config.toml
n_head = 6
d_mlp = 2048
activation = "tanh_gelu"
norm = "rmsnorm"
attn_scale = 0.125
init = "uniform"
weight_decay = 0.064
decay_shape = "linear"
seq_len = 2048
doc_mask = true
MLP neurons of a small language model. Each row is named by its layer, matrix (up: input weights; down: output weights) and neuron, and shows model dimensions 16-79. Each number is 128 + 24 x the weight over its row's rms, rounded and kept within 0 to 255.
A block is one neuron, or neurons of one layer that tend to fire together. After each block is what it responds to, as a language model described it from the Wikipedia text at the highest values.

L8.up492 [175 136 119 116 111 127  98 129 122 146 133 133 141  83 126 101 138 147  99 144 130 121 123 152 121  87 115 100 123 124 135 134 156 130 133  97 148 134 106 109 119 111 135 124 123  82 174 128 112 164  86 105 187  92 135 123 134 134 135  83 132 134 158 119]
L8.down492 [120 144 141 140 110 121 135 166 128 111 161 126 117 118  95 130  98 111 116 106 124 103  95 159 164 171 145 121 123 105 116 137 167 128 103 123 107 125 118  94 108 156 190 109 106 157 128 166 102 121 131 129  85 118 118 175 102 161 140  99 109 109 134 108]
L8.up761 [102 143 141 117  94  97 151  75 140 131 122 138 143 135 143 106 142 130 149 141 136 123 165 123 120 129 132  88  90 126 132 137 126 139 106 154 128 148 109 171 127 117 108 102 139 104  96  91 104 134 139 164 107 154 113  85 143 123  92 150 110 174 143 121]
L8.down761 [129 151 131 142 166 114 120 151 159 122 133 146  86 130  81 116  24 135 127 121 133 165 101 146 154  99  84 120 171 175 136 149 112 123 155 128 167  98  89 106 132 141 136 139  88 126 132 189 142 113 108 152 160 147 132 107 125 130 164 117 130 115 117 116]
L8.up803 [127 135 150 170 130 130 185 118 125 122 147 141 155 135 133 154 139 123 127 144 131 127 126 150 108  90 100  76 105 144 137 115 127 146 150 135 133 141  82 118 143 112 137 146 106  71 105 111 132 149 123 133 133 152 149 133 132 153 108 144 123 114 140 154]
L8.down803 [140 160 157 101 154 105 117 131 104  90 122 144 104 130  88 115 125 109 111 136 130  97 144 134 169 119 118 150 157 147 117 109 156 130 146 139 108 138 161 109 129 103 147 124  98 138  78 141 105 164 101 115 167 137 179 102 107 109 180 127 163 106 146 137]
L8.up1955 [153 112 184 123 110 128 160 118 158 125 135 138  92 136 150 104 152 157 157 125 101 113 166 133  99 127  82 116  89 122 117 123 121 119 123 102 139 156 119 167  90 126 133 117 144 103 126 111 139 104 120 162 111 159 126 115 132  79  74 167 103 144 149 117]
L8.down1955 [157 124 124 128 101 111 125 119 132 135 139  68 149 147  69 149 180 144 161 149 133 151 150 145 152 136 142 116 142 147 132 146 167 129 159 113 124  98 121 114  98 124 136 116 126 113 116 164 146 107 147 146 126 162 144 111 130 149 116 111 134 148 130 140]
Description: Wikipedia section-heading words. The last word of a Wikipedia section heading between == marks, such as career, History, Discography, accomplishments; occasionally also title words like World in titles.

L8.up90 [136 139  69  98 148 122 159 128 124 103 120 145  63 115 141 125 154 104 125 117 141 111 102 122 166 102 139 105 166 139 161 138  87 137 184 103 136 128 139 115 111 109 127 134 112 130 154 123 164 156 150  81 118 119 106 124 150 107 103 157 124 162 149 120]
L8.down90 [131 125  91 111 138 143 125 122  89  97 128 112 140 120 138 114 152 154 129 164  94 104 174 117 148 155 151  88 121 123 130 155 156 110 117 179 141 144 138 126 105 117  72 158 123 124 115 172 132 106 139 144 147 115  97 104 132 184  86 111 112 126 123 164]
L8.up884 [150 103 133 107 151 194  94 143 127 127 144 158 125 136 116 136 163 136 122 131 106 107 108 126  80 121 139  68 136 109 129 128 136 104 145 133 148 129 113 132  87 147 116 158 136 110 131 112 105 132 143 153 126 141 131 115 148 130 146 153  57 108 127 135]
L8.down884 [148 124 110 121 126 114 174 124  83 116 130 122 140 103  85 102 174 131 118 158 115 141 164 116  99  87 123 148 138 111 123  95  91 125 119 133  76 101 190 136 113 106 125 119 124 148 121 175 108 113 138 157 127 128 143 119 139 115 168 155  97 105 151 133]
L8.up1246 [128  96 126 167 105 144 151 135 134 142 125 132 110 105 138 113 130 115 174 143 159 141 110 126 107 165 141  76 147 151 152 132 130  71 161 148 160 140 115 146 119 109 142 117 156 148 137 141 154 147 116 147 109 117 116  80 164 113 114 146  87 121 126 133]
L8.down1246 [149 120 139 117 162 111 141 106 125 112 130  93 177 154 141 125 105 135  76 147  84  85 148 114 144 113 114 151 112  99  95 114 158 153 113 104 128 131 114 150 124 124 159 146 114 115 136 112 100 134 149 118 137 154 142 178 106 139 143 113 163 130 155 139]
L8.up1970 [131 114 146  93 116 132 158 154 144 130 156 141  71 121 110  82 150 146 163 165 130 139  77 157 141 132 148 104 109  98 156 154 166  93 124 146 170 113 116 158 124 180 125 118 104  97 134 119  94 162 146  93  86 104 137 105 171 139 139 142 115 161 146 103]
L8.down1970 [106  90 131 108 144 141 127 133  70 137 148  96 134 109  95 122 156  98 106 155 109  93 101 106 129 128 156 173 108 147 144 123 117 125 159 112 144 120 144 142 107  99 153 106  88 116 120 127 108 124 154 114  80 154 139  84 101 116 154 149 149 125 112 145]
Description: Biography career predicates. Words that continue a sentence about a person in Wikipedia biographies, mainly possessives or verbs after a name or he, such as "his" before a degree, "was appointed", "extended his".

L4.up2032 [141 115 147 125 102 140 118  92 150 161 107 125 102 132 129 107 164 181 165 115 140 144 108 168 148  92 132  78  59 131 114 157 136 129 130 121 164 100 109 143 121 109  90 132 123  88 155 132 141 154 133 137 135 132 106 132 135 124 153 152 139 151 111 138]
L4.down2032 [179 144 155  98 120 153 135  89 157 136 128 127 122 127 118 142 163 105 109 124  95 131 109 138 168 157 109  93 137 130 130 124 132 141 166 112 140 101  57 147 146 155  82  89 157 112 155 137 126 147 105 127 137 130 132 152 141 124 132 151 162 172 155 157]
Description: Headings and year ranges. Tokens inside wiki section headings, such as century, career and release, plus digits and dashes in year spans like (1873–1937), and table cells.

L4.up495 [134 157 121 119 111 147 146 108 142 109 108 115 137 131 129  99 136 106 156 188 174 141 118 147 156 135 185 124 151 173 148 155 146 107 138 150 157 101  68 149 129 111 152  69 147  87 104 109 113 113 124 155 128 121 114 138 127  78 131 166 140 117 162 148]
L4.down495 [ 68 199 144 135 127 142 171 101 128  97 103 125 140 114 129 118 107 129 168 116 111 124 120 149 164 132 164 173 158 153 175 133 112 147 120 137 141 117 137 105 135 134 153 106 152 138 140 127 143 100 108 157 114 126 143 123  95 121 114 110 132 187 150 152]
Description: Start of proper names. First word or word piece of a new proper name, title or list entry, often after of, a dash or a table bar (I‑oan, Re‑us, W‑LRA).

L4.up140 [123 163 109 104 145 186  89 111 131 160 143 202 103 172 115  93 143 135  96 100 154 140 151 116 101 123 126 124 153 146 128 120 101 110 134  77 140 118 124 135 123  98 153 126 103 175  99 161 118 140 143 110 156 128 115 136 101 113 123 137 127 117 145 107]
L4.down140 [132 135  99 139 135 122 139 136 116 151 116 140 140 132 159 111 122 154  57 127 128 123 133 146 112  69 127 144 112 102 104  98 134 115  88 130  85 131 116 172 149 117 126 104 116 133 136 149 135 114 117 158 135 153 112 154 128 101 166 142 137 114 128  85]
Description: Month names in dates. Month names inside dates, after on, in, or a day number, e.g. "on April 28", "23 September"; faint on unit words like yards and days.

L4.up627 [131 115 116 130 142 112 118 122 119 126 120 116 154 128 105 136 128 128 145 115 169 126 171 134 123 111 138 124 179 170 114 133 140 125 101 125 134  75 138 131  91 131 132  91 117 124 128 151 125 157 117  95 155 172 144 151 138 113 125 104 140  93 152 120]
L4.down627 [143 123 147 149 118 127 134 161 144 115 154 110 144 144 140  80  97 112  79 117  78 152 132 148 111 145 146 108 125 141 133 121 157 139 145 129 160 117 100 117 112 141  99 104 141 136 140 163 121 149 106 116 117 106 111 154 135 158 157 112 125  95 136 129]
Description: Section-heading and possessive modifiers. First word of a Wikipedia section heading after == (Career, Personal life, Final standing), and possessives or adjectives like his, her, initial before a noun.

L8.up450 [ 96 134 115 150 156 131  89 153 131 140 100 159 120 123 139 138 163 116  99 112 147 149 126 150 119 147  96 106 134 155 156 112 115 151 149  67 161 156 149 171  73  88 110 130 147 122 118  89 163 117 135 139 163 136 114 108 141  84  99 131 119 125 138 135]
L8.down450 [ 75  98 111 150 121 111 131 110 139 109 111 139 161 169 116  87 171 115 144 130 133 142 132 149  97 113 157 191 165 113 134 117 140 134 106 112 154 126 138 123 139 131 141 141  82 118 135 149  83 160 180  91 161 102 124  80 127 114 138 127 151 138 133  93]
L8.up565 [136 133 152  98 181 175  78 131  88 145  74 128 149 107 113 141 143 123 126 127 183  77 130 103 136 123 126 128 124 137 150 119 141 109 114 146 156  94  97 111 118 172 128  84 171  86 114  91 160 124 160 112 144 159 145  87 123  84 117 132 118 122 148 111]
L8.down565 [140 151 126 137 170 140  93 155  91 155 139 147 170 122 118  99 148 109 125 119 120 159 155 107 140 139 129 128 131 178 160 126 153 162 120 144 131 108 125 121  89 134 149  80 118 155 106 140 115 155 194 125 165 117 137 102 130 104 128 128 119 109 172 144]
L8.up1653 [148 106 136 132 111 159 121 120 143 143 146 150 117 101 120 109 136  87 112 125 139  92 125 113 104 160 113  98  92 122 137 101 126 106 121 101 161  84 107 138 138 160  92  78 134 128 140 110 108 101 138 141 158 150 110 143 180  90 118 109 167  89 141 141]
L8.down1653 [128 134 161 154 140 108 126  97 137 129 137 152 155 109 115  78 147 127 103 174 138 145  80 113  98 130  95 123 117 153 127 136 151 101 119 157 116  89 139 129 155 132 133 114 141 157 141 120 132 161 107 155 119  83 121 131 118 136 149 102 130 158  94 142]
L8.up1894 [128 131 134 115  98  91 112 118  77 118 138 226 155 144 120 114 156 151 137  90 173  88 107 132 135 186 127 114 148 118 104 119 121 174 109  90 134 127 123 141 109 109 125 129 121 120 104  89 130 107 133 135 114 119 120 154 154 109 128 143 127 125 145 104]
L8.down1894 [168  96 147 143 136  77  99  75 134 127 125 122  79 118 103 115 149 135 163 140 107  91 112 108 124 128 123 118 126 142 144 113 171 132 111 156 140 141 147 127 154 158  96 113 104 146 110 140  68 147 137 110 118 113 111 142 106 104 146  60 105 100 122 128]
Description: Day slot in dates. Space and digit tokens where a day number begins a written date, as in "On June 17, 20", "Died: 3 July" and "December 13-14"; also commas and year digits.

L9.up795 [153 139 131  87 118 130 130 139 142 150 156 153 102  96 117 107 129 142 148 158 144 122 119 131 119 142 164 108  94 103 137 166 131 152 124 115 141 122 104 135 119 114 133 114 119 125 158 104 115  94 119 164 152 122 122 114 113  73 125 127 111  97 124 161]
L9.down795 [120 163 145 141 117 115  82 136 127 135  99  91 127 128 136  69 129 146 128 117 129 158 100 135  72 113 147 132  99 133 150 116 118 122 164 153 137 104 109  97 121 108 124 115 147 119 121 119 155 158 115 137 122 158 110 148 114 159 124 134 114 148  98  74]
L9.up1459 [ 93 112 157 114 142 135 128 125 161 122  90 142  85 129 108  87 145 176 154 137 146 128 129 119 142 154 157  91 141 139 161  91 115 149 145 173 174 133 116 131 124 119 122 124 120 128 148 138 167 164 142 145 101 163 133 120 125  83 133 149 107 106 126 121]
L9.down1459 [108 155  49 140 106 108 145 180 137 136 152 160 133 121 104 141 126 143 143 124 122 157 134 137  94 121 136 132 123 156 122 110 157 130 106 126 156 110 147 152 119 111 139 155 122 121 129 118 111 113 159 145 112 121 102 135 115 127 110 112 147 124 145 135]
L9.up1730 [108 133  91 136 132 133 118 105 165  98 118 151 110 134  74 119 110 160 112 153 103 160 144  62 122 105 135 106 101 122 179 149 163 140 134 136 123 116  75 132 171 109 121 122  75 134 108 164 129 104 154 123 174 138 144 112 126  59 115 116 114 139 134 148]
L9.down1730 [117 146  91  91 151 100 111 194 141 147 141 166 137 152 112  85 101 137 110 130  96 158  97  96  95 158 136  95 134 133 140 139 113 113 154 121 149 102 142 129 130 120 123 140 145 111 117  95 132 128 128 128 120 113 124 126 107 110 115 126 151 143 129 167]
L9.up1934 [123 126 110 129 140 120 100 149 148 113 149 107  84 101 118 127 136 167 142 120 157 141 147 110 150 122 129 103 151 118 154  90 117 125 118 142 150  92 126 115 148 125 150 161 105 108 133 144 112 127 130  91 152 137 161 142 164 107 134 108 101 100 134 124]
L9.down1934 [138 127 162 147 101 132 113 112  86 113 151 145 177 157 145 112 137 104 144  85 142 147 140 157 157 158 104 135 113 116 115 119 106 150 120 143 107 127 127 138 112 137 101  95 131  96 144 111 121 124 152 137 164  77  94 112  77 169 104 118 128 128 113 157]
Description: Start of unfamiliar names. First word-piece, often a lone capital letter, of rare or foreign proper names in lists and tables, e.g. D(iplecogaster), G(umbaz), Nag(oya).

L8.up48 [148 140 154  90 117 155  78 142 149  98 123 145 102 104  99 122 137 114 121 144 134 131  94 159 121 155 162 121 138  85 118 106 138 185 142 142 160 148  94 130 149 105 129 132 146 120 125  96 156 154  86  97 139 126 107  96 131 125 124 134 140 145 129 127]
L8.down48 [151 122 153 126 127 108 108 106 155 107 127 115 145 137 122 154 141 137 138  63 110 132 148  70 134 105  83 118 116 107 163 117 136 135 122 117 144 155 150 101 104 133 114 141 129 121 123 118 109 142 124 101 113 135 157 130 102 142  84  94 110 111 128 131]
L8.up1154 [117 122 133 100 178 136 142 137 160 128 121 136 128 116  58 162 143 157 129 169 106 107 123 121  84 142 154 117 101 132 152 152 124 127 111 138 154 101 122 144 113 107 148 131  81 129 162 155 128 134 123 117 142 146 115  98 141  74 149 113  90 132 133 126]
L8.down1154 [153 129 122 158 113 112 158  96 108 136 128 101 133 144 143  99 167 105 140 121 161 135 107 151 120 167 111 142 120 103 126 145 145 100 109  91 164 157 123 142 143 123 119 124 161 111  81  93 144 121 113 157 141 116 157 158 152 158  95 102 147 115 146 132]
L8.up1832 [112 115 138  85 129 151 128 126 181 126 121 172 128  96  90 132 128 115 158 162 112  90 104 136 145 106 165 114 128  67 140 106 133 156 157 141 127 115 127 154  71 103 144  95  99 141 145 158 128 142  92 119 153 152 145  80  86 113 142 140 126 131 122 142]
L8.down1832 [140 116 150 133 147  82 125 146 110 123 146 134 137 121  70 121 117 154 146 146 105 150 137  76  97 116 147 125 160  98  70 112 167 162 143 135 123 125 113 103 118 138 100 176 119 163 151 126 102 132 134 111 143 100  83 142 128 148 127 132 123 127 129 143]
L8.up1930 [147 128  96 126 164 144 142 142 137 136 118 167 104 134  83  92 135 163 138 148 131 117 117 123 149  91 146 108 111 113 148 120  83 140 143  99 145 137 128 130 150 152 134 163  89 103 159 175  94 143 100 112 103 133 149  98 128 126 126  92  96 125 130 144]
L8.down1930 [169 162 136 134 167 151 138 107 118 134  91 112 106 118 124 132 118  94 138 163 104 128 137 142 124 112 138 114 137 128 155  86 126 154 120 162 147 121 107 123  82 125 137 107 173 141 130 131 169  77 110 122 135 112  96 151 109 107 164  82 117 122 126 146]
Description: Word-initial fragments, foreign names. First-piece tokens (often a single letter like m, s, G, P) that begin words in foreign-language titles, names and species names, e.g. mesa, sine, Miquel.

L9.up519 [141 111  91 132  95 184 128 162 133 143 111 126  86 123 153  93 169 177 132  86 148 137 142 127 165 107 132  96 136 135 129 122 121 128  81 118 126 119 161 149  74 123  98 124 127 132 135  99 152 128  89 114 108 112  88 139 114 124 103 111 136 130 112  78]
L9.down519 [141 164 149 108 106 117 139  93  84 123 154 134 162 128 120 150 163 111 130 135 125 114 143 120  78 107 109 117 146 130 164  78 109 125 182 130  97  91  82 112 126  87  85 155 105 144 148  92 115 137 104 122 116 125 128 173 170 122  92  78 131 120 100 102]
L9.up601 [146 114 137 137 130 132 146 140 116 123  94 132 164 151 126 115 160 129 114 134 124  93 119 147 140 145 164 136  72 112 129 127 100 147 130 109 122 135 130 121  92 120 132  89  94 116  93  67 110 130 132  95 136 170 132 108 112  89 138 121 159 102 101 107]
L9.down601 [111 143 134 168 129 139  92 175 140 100 102 127 152 123 152 103 172 139 183 122 166 175 117 131 124 150  95  82 122 103 102 152 174 132 147 151 116 109 151 131 146 117 128 150 101 131 134  99 124 138 150 109 124  78  99 153 109 179  86 133 150 147 103 116]
L9.up838 [129 134 150 112 152 135 121 120 101 162 117 137 145 130 131 147 135  82 115 132 177 129 107 122 140 144 190 133 147 135 119 117 124 154  95 144 144 103 107 149 158 120  95 111 105 125 146 128 113 126 108  88 109  97 101 108 158 120 105  93 137 161 160 105]
L9.down838 [102 119 212 124 129 118 163 170 120 117 123 114 128 165 147 127  70 107 135  95  86 129 138 146 127 143 123 138 122 132 118 101 138 155 127 137 104 146 116 146 176 117 124 108  91 145 144  99  77 144 140 139 125 107 112 120 142 106 103 142 137 122 128 153]
L9.up1265 [186 120 121 100 163 115 104  77 116 133 125 184 131 148 146  43 149 139 110  86 107 111 132 118 101 106 111 137 139 147 116 122 144 147 115 104 143 116 104 178 113  91 118 127 101 126 113 108 115 111 116 153 132 106 125 153 139  99 122 153 159 105 153 100]
L9.down1265 [119 137 119 120  90 108 142 149 120 131 116 111 156 118 129 139 118 120 128  97  78 140 108 135 102 141 102 168 116  88 170 133 154 128 139 109 141  99  75 125 128 159 116 131 132 152 121 117 144  99 158 124 109 141 143 136 151 148 156 172 173 126 125 101]
Description: Date and schedule context. Tokens in dated sports results tables, schedules and timelines, mostly month names after a row number (November, October, Sep), and words leading into dates like follows, of, premiered.

L8.up92 [123 130 120 126 112 129 131  87 119 143 156 161 108 107 109 146 141  97 143 131 137  77 132 128 150 125 136 138 134  94 146 140 160  93 116 185 122 153  91 135 158 131 149  96 119 106 130 140 137 116 102 129 125  90 100 138  91 143 177 134 155 154 128 155]
L8.down92 [132 113 140 122 128 116 141 103 123  76 128 121 167 137 144 103 126 114 133 125 144  95 120 123  57 133 165 146 119 126 130 141 160 143 119  96 150 160  60 158 126 181 144 130 133 100 141 124 111 104 155 140  99 122 115 106 125 123 139 156 119 160 124 103]
L8.up815 [129 152 120 134 134 170 157  89 132 111  99 141 161 156 130 111 122 140 134 124 142 128 123 124 141 142 165  54 168 120 132 136 163 174 125 146 127 143  99 115 149 108 182  87 120  63 111  98 136 133 114 132 173  99 152  92 110 120 109 135 124  91 173 125]
L8.down815 [130 153 129 123 136 101 149 129  87 126 142  88 110 115 172 104 124  87 140 156 141 154 117 146 130 133 119 153  99 103 118  81 130  97 174  98 149 136 136 132 157 119 123 160 189 139 126 128 128 197  98 138 124 187 111 162 123 125 185 125 147 107 153 120]
L8.up929 [ 82 146 152 134 139 179 127 106 117 124  91 125 130 139  81 119 134  94 161 134 147  93 133  94 110 133  80  90 139 143 169 122 152 150 150 193 152 112 123 141 138 163 146  76 111  89 135 128 166 113 119 111 118  96 130 142 120 120 144 129 111 121 130 155]
L8.down929 [123 139 166 164 114  97 164 116 101 131 139  86 133 136  93 148  93 109 142 132 166 121 117 129 124 144 145 156 145 169 132 116 128 131 153 130 169 151 113 123 110 157 120  97 122 134 120 115  94 125 119 102 109 132 145 129 126 137 159 169 140 135 137 167]
L8.up2038 [126 123  98  93 156 135 148  98 105 125 111  98 125 134  86 142 148 137 127 141 152 116 156 107  98 131 171 126 138 128 147 159 137 154 135 144 149 151 107 113 171 145 131  99 117 112 139 107 135 117 160 152 123 111 131  92 108 161 127 100 123 153 166 130]
L8.down2038 [136 138 152 101 127 138 150 143  87 117 107 141 172 119 210  90  81 115 132 116 116 114 143 153 135 157 155 174 102 128 164 122 132 177 131 151 157 148 126 121 105 121 163  94 131 129 126 110 129 139 139 131 115 135 111 109 119 111 168 125 101 157 150 110]
Description: Connectors inside proper titles. Function words, mostly "of", plus "on", "for", "and", inside multi-word names of institutions, works and documents (Sisters of Mercy, Adoration of the Magi), sometimes the next word (Committee on Legal).

L9.up549 [118 100 151 133 148 105 137  89 144 148 151 113 146 131 134 136 134 166 108 103 139 107 117 106 103 111  63 128 108 184 123 104 135 129 117 108 130 135 151 128 113 143 129  74 109 135 135  85 145 123 109 128 159 138 133 149 111 151 120 156 161  96 113  94]
L9.down549 [124 174 173 119 145  85 160  94 126 102 117 145 124 117  64 101 115 130  79 135 121 155 116  97 146 142 120 124 137 159 135 147  92 132 143 105 147 141 131 137 144 124 160 114  84 112 123 106  89 128 144 157 151  97 158 174 107  97  97  96 134 150 157 136]
L9.up669 [109 147 146  99 105 133 128 100 143 135 157 117 126 125  98 121 123 111 116 108 200 133 131 126 115 155 144 100 138 140 140 101 128  91 162 160 131 152 113 143 158 106 146  89  99 124 131 104 107 107  92 133  74 122 136 100 122  93 130 152 115 165 148 132]
L9.down669 [152 121 110 138 112 125 174 107  96 129 177 108 155 123 220 152  83 134 136 127 122 129 168 128  92 159 105 131 125 125 141 115 105 121 131 120 171 143 138 112 139 174 139 106 153 118 125 120 132 112 141  90  81 121 136 120 142 144 104 148 137 172 136 129]
L9.up696 [115 160 117 116 102 118 151 105 154 122 170 134 119 137 121 143 154 148 111 102 167 129 169 124  93 167 105  56 154 117 141  73 121 109 132 172 166 125  98 144 112 147  88  80 133 151 173  85  97 104 102 121 122 176  85 107 115 136 155 100 131 148 159 148]
L9.down696 [116 123 119 169 149 155 158  92  92 148 184 145 121 146 175 141  94 160 172 115 145 109 157 119 125 146 143 138 135 137 156 153 106 151 106 154 104 103 118 102 104 149 132  87 137 105 127 141 132 105  88 161 146 111 125 127 103 141 104 105 115 142 158 162]
L9.up1007 [126 147  85 135 131 116  99 124 142 137 132 122 148 144  92  81 138 118  92 100 142 147  86 120  99 140  88  71 106 179 147 104 166 129 145 127 156 128 170 127 164 151 161  83 121 106 137 128 127 123 125 129 120 132 118 125 133 103 120 143 160 106 131 102]
L9.down1007 [137 146 139 113 106 116 116 128 137 192 117 148 119 134 134 147 116 130 104 132  89  89 131  87 140  94 107 140  88 137 153 122 162 120 127  98 167 138 119 146 102  98 123 144 136 114 163 138 118 132 142 132 107 125 134 133 136 139 157 133 145 123 116 141]
Description: Topic words in titles. Fires inside titles, headings and topic phrases on function words and abstract nouns naming a subject, e.g. Aspects of, and, the, Definition.

L9.up285 [135 145 104 126  88 137 153 115 137 116 115 123 109 100 118 120 140 149 130 165 149 133 125 133 133 141 161 160 165 124 164 127 142 111 145 145 165 112 115 165 140 125 137 139 131 138 123  94 120 143 152 108 171  96 113 114 156 116 158 146 123 166 160 122]
L9.down285 [184 150  82 108 125 130 102 154 138 117 103 159 140 108 132 122 125 127 127 143 113 107  94 153 117 111 141 147 136 102 109 146 121 138 103 140 132 123 145 112 143 124 139 111 112 132 127 116 106 124 111 110 138 128 154 126 145 117 167 152 130 111  85 125]
L9.up576 [151 107 144 125 123 151 194 118 123 101  84 147 128 132 112 110 133 129 132 122 201 135 119 129 129 140 114 126 117 135 129 130 107 116 132 138 144 134 106 155 138 144 149 138 131 130 178 136 155  91 100 101 126 135 121  96 117 180 139 156  98 103 138 138]
L9.down576 [150  93  96 128 149 113 113 117 105 154 129 123 160 132 170 127 140 169 103 147 142 165 121 173 131 131 145 125  98 133  99 105  78 157 126 152 124 126 121 152  73 145 142 125 158 117 162 113 115 176 152 114 137 155 106 111 137 113 173 140  86 151 117 129]
L9.up1306 [111 136  83 124 127 130 167 139 124 128 145 144  87 117 140  91 144 147 160 120 135 130 112 148 125 123 152 114 114 115 146 114 147 120 122 157 136 118 130 158 134 146  97 135 146 139 101 132 120 130  81 123 136 165 129 140 118 110 151 156 149 102 119  93]
L9.down1306 [124 176 143 143 131 109 158  80 107 106 146 101 145 130  88 148  58 127 109 129 151 150 133 144 103 165 134 106  95 156 131 150 108 124 127 128 131  86 145  88 121 123 119 111 115 117 108 134 118  77  98 117 108 117 137 139 148 104 182 123 134 107 130 140]
L9.up1553 [122  81 120 162 126 136 138 123 112 122 142  97 122 135 124 141 150 154 138 176 134 107 115 123  70 172 135  76 116 129 130 138 130 138 111 102 152 104 122 172 153 112 139 111 108 114 138  98 131 130 132  58 153 118  83 108 153 112 144 158  84 147 141 146]
L9.down1553 [ 99  93 130 152  86 150 140 114 133 164 141 101 143 132 152 132 150 130 113 160 147 143 109 126  86 165 148 137 132 120 116 128 127 138 144 138 117 129 117 113 176 153 122 123 158 148 135 163 127 117 137 147 129 172 169 115 140 137 122 137 163  82 128 116]
Description: Biographical career clause starts. In Wikipedia biographies, the word opening a clause about the subject's career, such as who after "footballer", or he/He after a date, "where" or a sentence end.

L9.up966 [154 157 146  97 145 132 129 108  92 121 138 142 124 131  98 128 162 132 125 185 127  69 117 104 156  93 146 114 126  98 113 153 133 180 123 110 121 138 106 140 115  93  81 118 107 122 108 138 131 125 125 147 144 100  90 119 120 150 123 141 120 112 123 156]
L9.down966 [112  91 116 125 103 110 176 132 116 111 124 108 113 136  93 128 136 124 113  87 134 170 179 125  80 139 112 157 128 154 110 138 107  92 133 117 119 131  99 133 138 139 186 148  78 132  75 164  80  88  99 138 155 132 139 112 120 130 150 124 134 145 154 114]
L9.up1554 [156 116 149 132 130 113 141  76 126 115 107 164 113 123 122 118 162 181 126  98 178  86 144 146 139 115 156 121 113 130 130 102  86 158 123 115 123 113 118 151  99 164 114 130 137 126 158  76 153 139  99 147 115 162  98 153 115 103 138 162 144 132 102  81]
L9.down1554 [141 147 139 107  87 133 114 115 119 152  84 112 148 146 171 110  27  96 163 129 127 139 107 163 115 113 153 122 138 145 180 152 101 150 140 113 129 141 140 113 122 110 142 121 142 111 125 120 117 109 107 111 158 122  93 136 138 120  81  87 146 109 101 153]
L9.up1557 [164 107 137 143 121 161 140  77 105 108 112 121 139 141 139 136 160 137 154 121 146 135 169 151 112 133 136 108 109 112  92 137  92 153 101 126 175  90 137 181  99 110 108 108 107  68 145 141 134 153 130 103 127 127 110 153 106 154 150 159 138 149 119 163]
L9.down1557 [123 112 148  84 110 146 159 140 116 159 132 132 136 141 159 138 155 114 118 126 137 127 125 117 154 154 136 112 166 127 145 130 152 134 171 108 167 122 116 156 131  90  98 110  94 128  89 134 122 147 111 141 132 159 131 139 143 104 152 148 124 112 104 119]
L9.up2031 [133 106 152 146 132 147 144  93 102 153  90 124 112 145 123 111 127 137 103 144 108 100 121 100 127 104 131 143 161 108 150  81 148 173 110 126 112 134 146 123 125 104 128 156 112 118 161 162 124  86 110 135 143 135 161  78 140  92 122 108 132 123 136 181]
L9.down2031 [143 139 127 134 102 131 127 155 128  96 130  64 143 106 145 109  43 137 128 127  59 113 129 139 112 117 166 127 171 128 144  99 132 110 139 141 115 135 104 117 122 115 106 124 145  74 158 166 140 144 107 129 122 118 118 157 139 129 153 143 139 101 101 134]
Description: Wikipedia section-heading words. Words inside Wikipedia section headings between == marks, like Club career, Personal life, History; also the leading 2 or space before years in dates.

L4.up160 [135 117 112 125 162 130  96 124 159 129 106 143 101 115  54 122 146 131 122 158 113 126  90 176 117 133 133 116 129 141 126 116 118 137 119 149 137  98 133 159 127  79 118 142 130 153  84 139 173 140 176 116 114  75 125  95 152 110 101 159 175 108 104 113]
L4.down160 [125 103 102 182 171 123 142 133 148 147 137 155 118  72  86  88 129 148 136 146 101 161 143 118  98 111 186 137 126 111 143 123 144 110 161 143 208  90 139 113 142 116 147 140 132 115 133 137 138 132 130 108 126 143 140 137 113 173 124 151 145  93 108 121]
Description: Next-clause start words. Function words opening a new clause, sentence or list item after a completed fact in biographical and factual text, such as and, a, He.